{"head_dim": 64, "tie_embeddings": false, "init_std_up": 0.0236, "optimizer": "muon_variant", "warmup_steps": 200, "schedule": "wsd", "dataset": "wikipedia_en"}
MLP neurons of a small language model. Each row is named by its layer, matrix (down: output weights) and neuron, and shows model dimensions 256-383. Each number is 500 + 50 x the weight over its row's rms, rounded and kept within 0 to 999. Numbers have three digits each.
A block is one neuron, or neurons of one layer that tend to fire together. Before each block is what it responds to, as a language model described it from the Wikipedia text at the highest values.

Paragraph-final punctuation. Sentence-ending marks (. ? ! quotes) closing the last sentence of a paragraph, just before a line break or section heading; occasionally word endings like -ed.
L4.down608:656503449498430531555564542441527478514502494457523428433503523550511503516479489517555514513473395519456493504447563495462503519497472406513494477512585488529497509564579458455441557486526418490531537546525513582512536454492517500397512476579432453511534538455523489403516482545512458490521588471461516441500508502418407473544463409531530515523448430452550548473480524514545508473478

Templated infobox/table tokens. Predictable structural tokens in formulaic Wikipedia boilerplate (table pipes, infobox dashes, time-zone parentheses, "the" in census text), plus assorted mid-word fragments.
L3.down33:497407562495477422578533446492508486500584561410464518433515505435436537506566565499418547511529436528548518488497511514544531465473519459498517484464581562392544491556521518473488540417566460450541533438516483460463477482519442548484483501473480425472465536560529420492474465541516420436446479516436619461400494436435556551552468428490531535537491443489493530629534411537480508488487
L3.down65:514532499466452526400487597504539577469458463476537477495432539456420458506482450537480443556518504536582449430427544453410486543434440506455550549424460541525521465515533567564505450408455420427500511419581590550564515588585470515546577358472523505586571522543499483470481547478529588528515453579427482498577468450526544531480333547405567513444341542477498531472533488498452522481582
L3.down168:420453494550509519511516490460431528513437458518505533426495529481547465529399460506500538465501474509501414494529495540475464512486446494455577543429554363508551403501496466449469497569606485532542440634412539521543535536512491547415554629522464484515478510494472500670452488447457495472482533525529515500536447486496471436497591457423566453554507507428549438452499419604517479490523
L3.down223:384467479450503507447571497498559486523466514501590450448468537506529521544471501477462487485548598480583479464482524497431448548415561460505509575556510570418486436526549476540527508509521500555442518396495482567524432593512465521530484482549483408421441529459485490477527520491505519508486510546449457444420481443509460491502519526591541459483530591465484384497547623574472577534510
L3.down342:382476533569498484482499483500480394463558491530474542552574560455493499527553539441454529513503522438515459517479479487500544449475490445527536578516376460504516427515523461483442537524531524564474469577454544573489599423502459480460473518477506473466623652505396556674544486426523517545535521504495484590425503516497502497506444477523538524454492390470495447478477534581490448521489
L3.down363:401422437490535538560528483453548472589455560462513474418553518517556447508541494500534580542559578530435514429528463480506479427431522451461459574504576452519426426515501447495494573487463369427572477388482513520544491521570514511475523481441357486474527401435421567530433475464461505459534682499496501555572515512560576500405540539610481504476577522479543523602481505526554406456527
L3.down470:411458510500581433545582461445483496517473517539543512634433453501433447533473460501438433555490524496453508536477528602491483533506579449530546568421541448469517533474535519503470427492501493495462527451475512555539543507478522486520560450508537565521528495441390513468479450504500438515551464568497495482499519412463572539431592495493498388505545452439599498459462468467502569507493
L3.down1143:387580509486483442465448508503437552457516491532478475534501531586450463562451478580456482486584475431493430541492534502474519505472460449478586518602476566529540493423536463515489443479482560519497555600556535455465540427536509451485520567474599508452492495516531491428544527532537498543491557564510445489521522460482404460481434619571550589426487536472538502476517505482443559442488

Paragraph-ending periods. Sentence-final periods (or ")." and closing quotes) that end a Wikipedia paragraph, right before a blank line or section heading, e.g. "University of Chile." and "faltering teams"."
L2.down195:493530474588479516454519399552496569436549427522537442516518529468548542453484538516439553508523435559559498562578512514594442422509485501478502510587470508506457479605454466390481519461460434425529592513480490581420632524447543439513456523473468547461516520482479545539432472473479439466536551401488545492485501554499473451510472519475464563587426541447501471543424490400442454466493
L2.down202:710430412520533472559488565535491542465472500514509504515516518519479499467468493443494396489499520499403578524521484561470496452521443530495436482504476516451630451533491372446393427467445501475520462475492472532475607581457489456461553433605446483546468585502411525419494454509562493561553488528435485494477491535475477480495505463496486474461554426498477527409524525508458533550500
L2.down311:523507504535569536529438497450509499550497476498543577482473424495499539599538494461490522466482501511505459572562496479455423501389506461394431543491464492468531434466486464526485535418496568447446524444486530544524580530565415532526424568530421459604549568467529505449422503500515490537452577417450531515477501376499472440561428506517526538447483525490531473537493447526456453501457
L2.down313:342465515498586494441551490569485498440507534504505499494503453545425514530557437534544471457516432428522441458504491589446399543472483491465553530439476397411558485452491451492409522522453501435457527516449524551525441523450530457472581549449508499540578481495454504496501457484488579520453434511518428499561447427506388497540539517520468435458604495463474523477486434565565533492577
L2.down583:443485506413498576480454422515518541566516566496417499466536563432417555548567417498471512529526481549465466591462616508509412488480449498515480446413487579498386418490526496446532514510510409598514534480448444525442545540562477512455499462548439450456507506571510560498481467499511485481474424544454501551503430402527431454547468463487501528541554543518468430457429574470509487520544
L2.down587:572501554415524541512474469452417507470543517565494530410487500574576522558457484527556397534420555508530521539518403511562508426455429454511539497558536501554458400460471492486480428519427588472534524531465508467498553400563473491487474469631441486548533496525449556509494517556530456517531540462449608402474371511466553460465530488534493449600496482550445574435500522474548506488555
L2.down960:509545536459500446457551509503396561495495552461458549496451549565509588557470544512475537445315421578471486534498640559445500413425561526459520469527508488409518426480553528473467519492519517551424478463511393553484534514561474520377613479554442505555509512548505531470436479493554491454545562608471503518562458577458439435526539542458426477470475505408507532492491508559530460520556
L2.down1438:551435491548479516515423567482519479422608531507510546483472494516495487525529473517520467496469448519468543442483436520503458434465498482446455513537473401428589475566499532500397448497526518510468572460474469547466454547493455605510506421511538433431478479529497495552415574483549484412553552463431549467619534597447514579494489553487503583484540584523467524464497571501421530445486

Predictable mid-sequence fragments. Fully predictable pieces in formulaic text: coordinate and time-zone digits (UTC+3:30), census filler ("were"), table numbers, and mid-word pieces (mak-e-up, Shin-ji).
L4.down889:567554470533481437401446552536458429451528560453429518532496437547521550504526446603455456518434520524438626437467443488548486561524479572501457582524499498545557435508556576577571536534419508426443455566410525429446587588531454456472527557433475409528486490455435581474419401482432532498557433439600533481525535481519543482439495444469450470497495426507499540481507439491530470474559

Paragraph-final periods. Sentence-ending punctuation, mostly periods, that closes the last sentence of a Wikipedia paragraph before a blank line or heading: "overseas.", "role.", "teams".".
L3.down51:486360442544423509475487478466459527490450574505503513553451569426525539576491472482586514487505494481439456558487522460485581525487574634494507475385602440450424427481547507466452531539537495537452465472383501558499476604550529455496571550518452508558460476477576487481504387563598472575568428478581487508535568436440540460432470520511494588564513547503480514450494412539516491410551
L3.down213:355454510469548438555486534474476551532422534506498499486443517439530568571497387502527497422449456409365523496576454451511385485466540499574544517540534545543484462429433554543498505535440536406548505419530496617466473507496483577490487444559529520439417453508453455494529551514559485614484439559430495503524370498493397476529508498512582440494545519471520476500501522500465642594493
L3.down566:521541398588516523475511539522524540551509497524482470550441503465511537551476530458415533534491590547394487522452467534542408514496497614475488575442506495507501527422512458462513442494561421423530492471441516477482602505529444454468471598488463545496457402546547455509556551488479429536486425500512437492475523485475509359512580486468482423513533621425456494507470451350466532516518
L3.down642:499487493525500503577470432466606522558599426486468511481535512473452535539502465536572479541443506568526460477482406541511454532440568536540432494425501524564519545447485479467530567499536563464548514474479474581510570444495507539473587517458435502598544518551466448530534418516488513501543462450423507498586538507452487542549436454469473432493464522501505486450571476424515477571499
L3.down809:653426416551493471558550538472471474526613519499444399532566604484493504505512474482531573510482464466496518501443472403507481558452521528560537455564503442511606522475534531456392538557487516480491499467488576532458481477497488429482534489476454431487453497488442509554610511531509501513484574444426446496557508462508531530529466601534559458468477496468516451366465468571505530521390
L3.down946:398452476516452496522585496529515531474502560517454512442506515539509477542455456538514500565598494501537501604440511572546418510567513538463568587479418540426598507522562561485505493531564458496390527426522552550501552407505400511533516463561473564426578518401450462483481433506480492473564482553488544460479539425406544471474469555490455500513488466483449472510499455525543510373534
L3.down970:466444550498591528495423492553530512559502452439576467407483516449491493505569560489422587518448500475450497476425509634525482548508472479389534475537473455436477477571540589501546416577532498457461544504411480429453493519409521567425563473509455537522504556489583539452494403542444469459412535517469457535557538468545478442516501535489512608550490500457486558455405512429575466408484
L3.down1189:587480424515443440529524495414460645551585548461507517574503487472491567507517533506434503573510378588598504579482491497541506476473424559532534382489497522554530520574516506474558563442536578535534451523574524469442497469529489497495467536549494488515439578501582537493516479525631473511506522536474536594505484548550466465497441529493467456574567463490430503449457565454569454517440